Weights of a small GPT-style language model, trained from scratch on English Wikipedia: 6872 steps.
MLP neurons of a small language model. Each row is named by its layer, matrix (up: input weights; down: output weights) and neuron, and shows model dimensions 32-223. Each number is 500 + 50 x the weight over its row's rms, rounded and kept within 0 to 999. Numbers have three digits each.
After each neuron's rows, "fires on" lists the tokens most often at its 100 highest values on Wikipedia text that the model never trained on; "raises" lists the tokens whose logits its output raises most directly, leaving later layers aside.

L6.up499:443481557556525531386468479574541528494406544486492440514459348548472444470464467541580401519452588414477532580446521465493560497518531477399525523516541473530566451490439505578487486404510503403517583519507502494516535446506510427380543476520551509484529548492513588398522469508451506576521459545551525506531534590566514483462487493450644514457486430507537464464453478517515489500468454535520434571492481573453514516535481490536526500554504444520456393481470497546547394499483624463496517477600466494472477486552444566486484511566450453566581472535461525508528492479422563518
L6.down499:585449490405615515548529501490471541474542573439453455513510469486535521482434374475504467578510550428517575598442472520536526454514425483580507529517575450537503588517457585529521555476549499460456456486506485435463566547499500501512508486531540515546488527496507515520529457509494519538589495485462478562532468480576479521470477601539404519509505530559501425545525462593523503514459552516523574530519494516594603545506461450505505513486464435511491479502504484512491410444476529646488489351542409537430489517519442468521466603464506434503497528487470546484444513510507543591
fires on: " \"", ",", " said", ":", " “", " stated"
raises: " \"", " “", ":", " '", " ‘"

L6.up1900:399553495494476480541553508591453525508516542475407565585399418439467491522492509588436456467412494530502459498449467384502568556476509437487455496529543531405601504570474576514595467524527484518489534483475422497455504464550551524503514476421478527527502446554627465397456506492407444459532531510462511507615530533460445578504496485552481585507439535463594490462486469444526453528467537483430536557437500515460502542510474441476391473545550476423442516471506509540527500548462499594550532483476543506489442447584438488548529629486511560416505549467483424558505482504461529629
L6.down1900:442488520502299529552519569502401542521446534419435594430499471429514387459451468497501505492452506549490489511480409527446482531515477410482518518482469513468531645475436466536539551469542503515500536457479479448498470527572497582440559480442391496529545437561496544470561592449378466372504485457544492562516443521536430576446476481508493559487433507486513442576605500448537590612453479519438452568479508483512605538567587412409451584471513379509447531485540525547557552507472481509505496520475507504492494507514503384585607505531466514477694360546424455522510404496475436490
fires on: "=", " =", "\n", "}", ","
raises: "\\", "|", "-", "{", "("

L6.up1779:515495541507479517544506493493500531466500501408464412504568410524393624477570534506463553504503616504427526540476442517457483517521483445423544405577547526446547469434466506454530480432475421437437518481535406554420510480579459528510464505462466528408564470456543444538565551472513430552608538480559459393464468504516527529581490514482541557482434490532457437496444489478510546455495491593436484496528483473469508380510487482422472451591468528506535402514558612466525607508496531526472562574575468450536482442516543583553606476511523522441440559459478501575484502517516478485
L6.down1779:503516406492558433532565437521514403475531476564575414370454575557484442447556520546462526580466468561595499389467446541665505521465529506426452422497563553492516452560433494529432543528600454488476489501526503602546501456487529556457518456483451478572522520552516534548506547486504604489385468557542478466474509497513502517469507514501453565519532436511523487406540540535451429583463540497494570493417549417516558531494504539464556549580520456512424531446625429432552471468406490577432576544529504495455405542552553421523428435583485456563414454496515483534491560450487462541
fires on: " This", " that", " one", " it", " this"
raises: " is", " says", " becomes", " was", " appears"

L6.up673:418463576566451424580502417542466634512488502482471503559518459498424431491513584559501414523457550553489458426420478567505499516429466492460427518576565448460542453591461498570539456463471442483457585434465439513437509450600474491536559567522498623564486483477576488431554536551554482517488526394498503495514470464563529503500522516531555504506514454407474484450515480465564480471503522521487524427555499535553529523496526533501440455491550425479501388480540399484527569454461452616464425591516488470555414467527537538485472538474511467420521554529476505527521579433499505567
L6.down673:481466558512101443512512530561496468495445478439491549468492527453542501518426534467588453585444551526532478468509509494472519491499489560562466501465553494475502572511499532418446533504496436461616529441496530609446459598476481525438660609558462518513461473462438580464648461394498404536511559522530524565496515488510522556573476526540447504592535504449500477464441403540528546449476602485524476536491493507558473456560453550482483472493522462524493526487563448635550515458524512506497516463546478522489531495520512353515480509494547530529570510577417577549479478450465440445
fires on: "="
raises: "=", "f", "-", "The", "e"

L6.up2610:543489558590571468492463560528553516515413429524437530533411525442510483520570459453537523482542474429497498595505558467496423590529551541504507433529475500491431510431463563503486498488417465511500440587507533608468464472474530587501423556565518502479513541563563424357554572502498450555553493384574471499509457467471510503491515452530552471528504525504571513462499502447571496501498479559527479536475456459578497535519510533485449486455516470384503513466476470484419540537492480532427527479550510447577464628557534455453520520556426535439444539494591528370536520539429464506
L6.down2610:508494473440484531581495500526605427553508450517491544517462526502485502509452465538497528426532433483416490463484516508458446626563497542436490409458478528564414543381404481524432523523436538433522560572476520529490508572519456530569507597522533566577524532466506462478554544481581492543492465523558474444523460547454564451500463436474532504451542434600542496496473538468532481564496525638472510473501581529472589558421496492520491556529496494444524438550488478461473527452549500539492511459460609493556516588508495522449562490496460519502478618519485628518401435562468447454
fires on: " an", " his", " My", " my", " An", "An"
raises: " own", " wife", " appearance", " mother", " initial"

L6.up1657:503476504492492532474487434469514596435488503499478537590543455485560483533421598538511463485502463521429580446476571472494543526441504452486543511532537456507517421532523485485467520542482401490424504455541525526487573469495439512491504462546585556541572477633610510476483620481607460432448473462453583502628522481490482578474488534433488449487517555484514454462525437593510452503444518514510538574508510535523536414561491449543607541623389488505470489463461554481562490442426524534561522419542504592487540438512420527454472494496519432451503475497476503548611487399493561485
L6.down1657:484541432459598570506484563491497516432522530502467476457425495556499521558453505446444426520449435458465594502434512530574562481471445437452534573548533445427520464511545519485461444503513496441504507440552464520539416469572336523575534570456498531511463482585562463532504482484464621494570498454520635598467539528486463547504468603514522456396530510439604433551497529551568462583500452425535546547500525470555456482501475431432541514424510475575504471457567501472560467448504528503478505449460487543471530512566441467486546439458508492526563554577449462543533562464593422587
fires on: ",", " said", " states"
raises: " they", " it", " there", " these", " this"

L6.up2040:445411545535530485548459481528518577518457471474503465543474463491550476556461564524485506448471437491458550464490604568419584492465465437557535524540516453466540431577551513495511407545508461502424484482549545471469535432501432540525479517551540593538540517574569557499452568532580489496468538489458591424597489472489485557526463515485512475535508622456472446451560463574538444490499521478483499545461489505492535483503472437502567479447418550561460493527493533491524494455518465512499512409519440532466510410448463535461523467438493496501542449434520470530600558485449553479
L6.down2040:503572442438513527510541558458463527464549529507427450478438504538542503573509551465450487577456461500502540494438522503535484437450456423463509572563506496415440442528602501464443449508512470485489530430561427537543461471626317510550505538505441485496427583552529444505508496525520645547569462476490567491506500547505443499498456605519500524461537488427613452535474570561569505539511424481527494535493557465533410451501513464499483531445510456511507566500558449502538482484529506464465502490470482487421511531504458467472545405490516501547511527575496486544542513422587483507
fires on: ","
raises: " they", " it", " he", " these", " there"

L6.up2057:423465433576488498473507455508533475526503548440487476591416585483533454521514510531470464411533538444516411483541481542617553483463528486557481539546544459508420471540530489504509533482547457509489554539513516558463517474532455512533491486518448608549499528543529504471523569478462509534489526532431528446532544576468511545495555457460568416498512539462484429541493470493399479458556562454453420409462506479447424425519499504609464578506443569569491584445403544461573429515586547446505367530559484489490504499602538536503487553527557467533501583464492519541438438569534473468
L6.down2057:505503528468400442498481552456430503480457454496470477559432556524516515529524492478522463422494526519450493437522445539471542445548579507523496529575480528518531475495475497528462532505526418477549485527458526580463562483516420551447433419522437515564486502487587512479427534429488585435429495521510527540523537553458488561585587548510542486460419403465461437493471513412464564543480513347534484400527606522432474540511534474541428513559443429389608435446530586427551475516451492423471442441426531490455497545623498590469382501516501510461571484489542490497601493511335539443
fires on: " |", " 0", ":"
raises: " −", " 0", " ±", " New", " –"

L6.up1175:455516511560426534545441466503611485537526385524497484572505487464433460450431651431453536558466484482523419435471434523448426522557524426563603492492521521486574379474606544479505539492518566429490480529481543529543494595418575517441527484403466541489454420437608480485423499559425431522567527531553516611535509494571547436540514486448481512528529492528476555549510460453555467481432471528487510574554546478555462467487464494474495513467603640554603493498490493502511496587498550508544563344496476371576495512503489524469401538556381409459531544556444472570549600468440512565
L6.down1175:516531417547383458477462588581620451554467554546534561431543472457504465464534477462603468574530517547548464506428415475441460475514497549481533538408530534540497518496506446457519540482522632513528474464494468578412336506466469486482610539512479513531522454536489519582474491464494345482489572462557474473465458521517511500541527618455468538556464512550499440536483530461425544460557495537403425512429454467525535539495541435506487518410547453466572532640404558605434519536503518509561460472440456524553620417474519443476456467526462528465466542567502435548509544544504483557
fires on: "\n"
raises: "-", "work", "ied", "ed", "|"

L6.up1298:542476503507619470508476356451497543515501561468548510511493514518468477619480519573542451503552440511469553469505527485591439546488501521574462518525531382506508518525496538555518416551471419522519485589514532520523534410508543498544499404509489510572477452584483514497454500502547488416530560508566572555486410472470482476534480398406388554509581453519457485527554530463431480402500537527582510531507494533531554509439503448421557533521424375392495572550431520470584422483535525485561485389555545458475545538550551521448443512491511473519400490421485536524479492464474523511
L6.down1298:457395448514631473481477457451506532526556478497551444500422538582513499507439510538478562539462596510514547441519443504589514556569493529457510477482521529514557494480478483503479474484517505511580493507566453501528539466523610562510491414592489519553493451569602582495441530524523479426537440598490439538475534520477513529464403533461456445533527457585460484461546574479455529511459565519445605466538524480458586489451503535379536547577521519499490437327517545459573571526418528571500532590471548433429373415468559453546326541477456477523518551442442443465402567442444474508
fires on: ","
raises: " was", " is", " has", " does", " appears"

L6.up578:478503512497531482427443538535506477497562545499460507525591547537521441517579506435484433571507492489471404504483470485494431431400502452432525467569546483492506596466517484444517576485465463395423551474461467514511427494576440576435463526466526537468510438518586543540428485533423516468522396436429522496475528514464403549523428435451519504462568481424522485501485511550531509519513512462507551407415499508479316454580462588376448495538465371502475514498520414513523515498438526498475542515539432579521490521519482392480552553580517493485431571547502491514566436503451554475
L6.down578:634441478456522448467474525473468476540552525497505477497474370409470560449526488416531481456529535453488536536460538439509580482458377488503461486404434492518507535445539570454444541427457502575480547464466459599465529472502411557497591490524464492485536449507539550444501538526446664479542500507482521537565557494461498534541507555578536510507597504528549443539474530527524440576543517486473556408485526571483420499570429483524558523427504625449533468512524536513531428506526452468533461490519534531537538530522477436548531456450499514511564447469535418500499509474609497600
fires on: ";", ",", ":", " that", " in"
raises: " they", " or", " it", " these", " this"

L6.up1977:551494549496541417548436494426448525494533561480506472526632495509431461521414510479455463518553535509484450435535526534635555528499527497417489469520487511512376503456493582449556508494540563459451554464560530488454541481461505507435566447456468519478469483509499459389475497483468494487547463475457495487590540501450514556383452502462499486488495568608574553492614583534504453498504550518473528599445416487404493411553565524485615442626481531465485455523448482583526383412466563473534473416549554373496565495496487487510502459514511430461588514446484512523519505515500606582
L6.down1977:555556476466340497538557518375550479543448515464508452493447488473553452469454509534511520537459556540502485537496485465470511559501476563503541474403533519430396501500607508508457511390490495601469496474481536531483486490472531490501520498547578525512526484490442509547491498490537449432562538413505435480525492466450574401466514530479460478550517484534507542551520518526491458489460515502523574527475509527510494420509490477489529528558507479585573517447450416533440478485490534511475514455505588376506509465542504473500436492447536462364526522509454557498553444553574466523
fires on: " in", " on", " (", ",", " |"
raises: " 2022", " 2023", " 2006", " 2003", " 2004"

L6.up1251:499475407495443482556486500446498584571565405569495535481459485493489587545509480471544480494498445462478547386470516475480475496512472544482526464577502537481482485538550494462502522482491520514466494497456550498507518452509476512477526446507473555513471588460529591497511592529558419350609526427493575531456522492547603466465456519555451498533436587439445542557497471383549523460580539460445506498472455430497573478523542423490463460579502554434533538515436520552568489461539371409499493562567525447537556486608607508437442581576449516482523512517533583525545472511527460478
L6.down1251:467516530431301462506517502552510494512491494559420487504491518511474498560463494440475561512423524518585475510510396473493476603521536469490424479531504495437482534537512449560455466428555519480521517435437471455468528493542453519511759582498368624504585486539452552518536436484526343429522481502538485483519480556481572505515482499498480474461483473461496480396436587514504485427509585528609513538531426501571556544416555567444426532492535387503572511507492482597472537496477575434560524533539423559528450571486504430505498507417559505485513510523395534554509530372466427492
fires on: "\n\n", "\n"
raises: "=", "While", "On", "Following", "The"

L6.up2446:491504534440426518495601537394460412446493440481483498506510515470492532562441550540462393499518487465489579465577440499465422525527491519413519378469549484459553497492595440538471498525449536632567496493451524480481537506495487455457552431533542581522485442584508531514503496509482475541550552466508483476531488393542484524467467557423557542458465501543490552633509480531539509409490556459546555445517565566523499511444471516530421543455443452570485439565454409529545504468567394478489509479548535433615612400557509438520602485468375426448489556516500577553502506451558551614
L6.down2446:373479461421149511498486496503528542527529511528457393533425532387540415514515513476504428562494450473504508511500445537490493533431459478489507488477540433473494489520557513554465484478554466448559552508404457591504494539607463527564653421529485535537482504542533444470443517501461409406451520490478552587533483485522512482466553577565563556406461505465558451598512578455474485458496584495506499493545526542556522472458507493441519577569431411509494506520486535523539526544486544559477478513498484457523445581462519473568561472505501448522524495516480521624565566395501465445
fires on: "\n\n", ".", "\n"
raises: "=", "While", "From", " From", "During"